Weights of a small transformer language model: width 768.
MLP neurons of a small language model. Each row is named by its layer, matrix (up: input weights) and neuron, and shows model dimensions 208-463. Each number is 128 + 32 x the weight over its row's rms, rounded and kept within 0 to 255. Numbers have three digits each.
After each neuron's rows, "fires on" lists the tokens most often at its 100 highest values on Wikipedia text that the model never trained on.

L4.up1992:097113145124104153110154194106134080129166086140131103162102098145136074097155111131123092105109153155130133062145100110167062123101175137114127150165136201121156113076111172101192132149137139167164098186076057168127166127040116114118111123098074152110196148119140106147132177161152125121123089168126129163135105150141089112142125141096104115140146114098112171090136176087162053125110154167077078110141187116158130093179194134106215117107157127105153147168157118117173109170128152076090119108133122146193144099094097116102164093131156079120121125103071125083087116169094086079129041171109117160111112027168085129123121070090141143137131106109094097168128129133145083163161147109133124173179129184165166132089056083100143070147131056085140105100124153159140077124084154
fires on: " m", " metres", " games", "th", " km", " appearances"

L4.up1311:158181171151114100104174090135161090159108105149164132118180111090096139112154134097100104086106129089102197102170116139164164085144117101098108163093099137150176146183118152110124097133129085113173104109099154073109073103084087126142148136158127133163120119134124093095152132123113089153064082119151175094096159111139115108089107135109194103114097153158159107140101155135184120146170173079133135110139116155133096136126151150139142113098104111135106129136100075099149165116152151124084175162137128110139129125150146079124158089111152095134125151140145149076112172142145118177111136091195099121144113144209126132114109094127158113134153179130107174069083101105136118115061121151068143161168197133155042095113129118125187101187071110176098114143092132173166124186131129
fires on: "io", "eur", "dou", "o", " 6", " such"

L4.up1280:140130114075116108175118103108135075161188081114122142179074119137137157124120119072107116117112154145113095125165075183113086178181134102113125183147155119120157145157142116199166097110140094131127122137135114112096114124122138154074139128138139132129115058125153136144114103103065120080162148135104102129113143111139127066107160099125123090151158106092091125156137085189087114146159126135109115107091154173160134120174124111068131098113165118165132180098121213096159124069125149109080130144165171166104108096146134075114093080070176147117105081127081190112054125143151150142121150100163155122109091129113102091199159106068059204146146110136136127168100143085102146162124071083151124082154125128174144158154144113085146141151128133062176080118103128109170078141162129
fires on: " on", " O", " L", " On", " 26", "."

L4.up477:142131157132101152141079181134166082097095221132149167129135154187166120130191113114129047106069104057130155128101153138113191159085115126146187149173155118130123162146128176172140149174116187160088104130129180146114160151115148127074140189114135104106131129134152100116135143142127122140116098052116112137107154151147127118164154141115136120110106143142138140137086118098088055154077173146114156189124139117128099115146126136120148135105140148138115130182134121188140156151100098074116154120125166170174101130136108104102174113155136161151126129151117113105115110087123134152104120139158118128114089160201120176107086139118126128090137104143139127088050101161149121106130127141060151139062141106113098083127137143048095061133114151163120051144092098162126081148153120
fires on: " between", "ja", " Der", " where", " of", "da"

L4.up2978:149185171139119087158077185112109167130119113146135110102115081088099061135085128048125115134130171192137145176183133106095125172178168151138139104103108148179103154068092079108147201120172078084132105154166140128140119108112129153093117071087158131098102173083085139133189181125158149110199127137092119137099112130120175116100153133123136129095151072128127119178115178109149105074107088077131160150117151172067141051140148133099128150079086156106132085117069194151179089128157157126129116148135127107123131166089129079078118133151168139074115119099109155183145146173068177118138156153121116147181090125088152135122122109124143115170198124093108102124140108148069158094192155094133104051136143117132123097110110103108105066134100132133129097154135097167126089097150147
fires on: " 1", " 0", " votes", "cy", " round", "inc"

L4.up2923:172103069109099115085155141117118114123137171099151136153142092163141106105086080183141124114070170095139102089135115094145134075153137148169123099104114152177103126119180064119197098134100121127151124114137126104036115085137119148168090109095109192088167113124132151074116136150163142152112111126094074122091109113119149164126149119196114119181136148066116189114151141082148088123159108124128106130133078152157075171100120071135142126129154155162154160194113119156095082117103146158128176131149204133142117130152031125133084115134097095102149147081095133118141153100102095146077120175091126162086123080114154130109154130166111111143159108114133159124051111139101157111094161179124114071093122147091119215129155122161115034142143097136142081167078175138091184173162125
fires on: " 1", " rebounds", " Won", "osis", " death", " per"

L4.up27:148159130108077065089135149113106176120113115197107124077108102150147162169130129141135194149140210155124057132156147177063113119137135118099165091105093090145145115113061120123166115113165124183153064183155151113107112095070124152119192150116115129142086066066104065172121157175149154117137162098125144155145121218202173073104188127094126127108146087050130090128101187090138118055150182173124121094128106234140081118107156164069111163116101141159149095120155133135116094174078100170084143127179137113108127178075074119127132123187132058140127098098082121155080121116142107154178101155151113109124055137129103083182140115131139150153127158175132138128128152134142145159108089084132154122191101133229124061134093136167189088087137178144099146123105150131138155159130109
fires on: " Ha", "re", " E", " Ave", "the"

L4.up1081:183149174080114056159070146136128156121099089137122122064140110105109096129139093113109113129102085153102096120109112213112127111157135129162133133170130138173183156139174165093137082159121103144077101154164066136131127118059137129095171154103121086170143174149139160146112142188147126132096140118165115073104138172108117193129090118148170167143121124093154106115192130153128132116107166063137084161111110057195134143166147180155139125098074152155128162162118137120139132148117093168157156160139143087099127132153086110132093118084140150143118102117072139126133124115147166087149094112105118174145072089048176148179103057148105150064077115145146122076043118102101094142136113188119120128117202186097142105116084123115107112103150099143192096145166096150141130117108111
fires on: " —", " one", " GK", " people", " someone"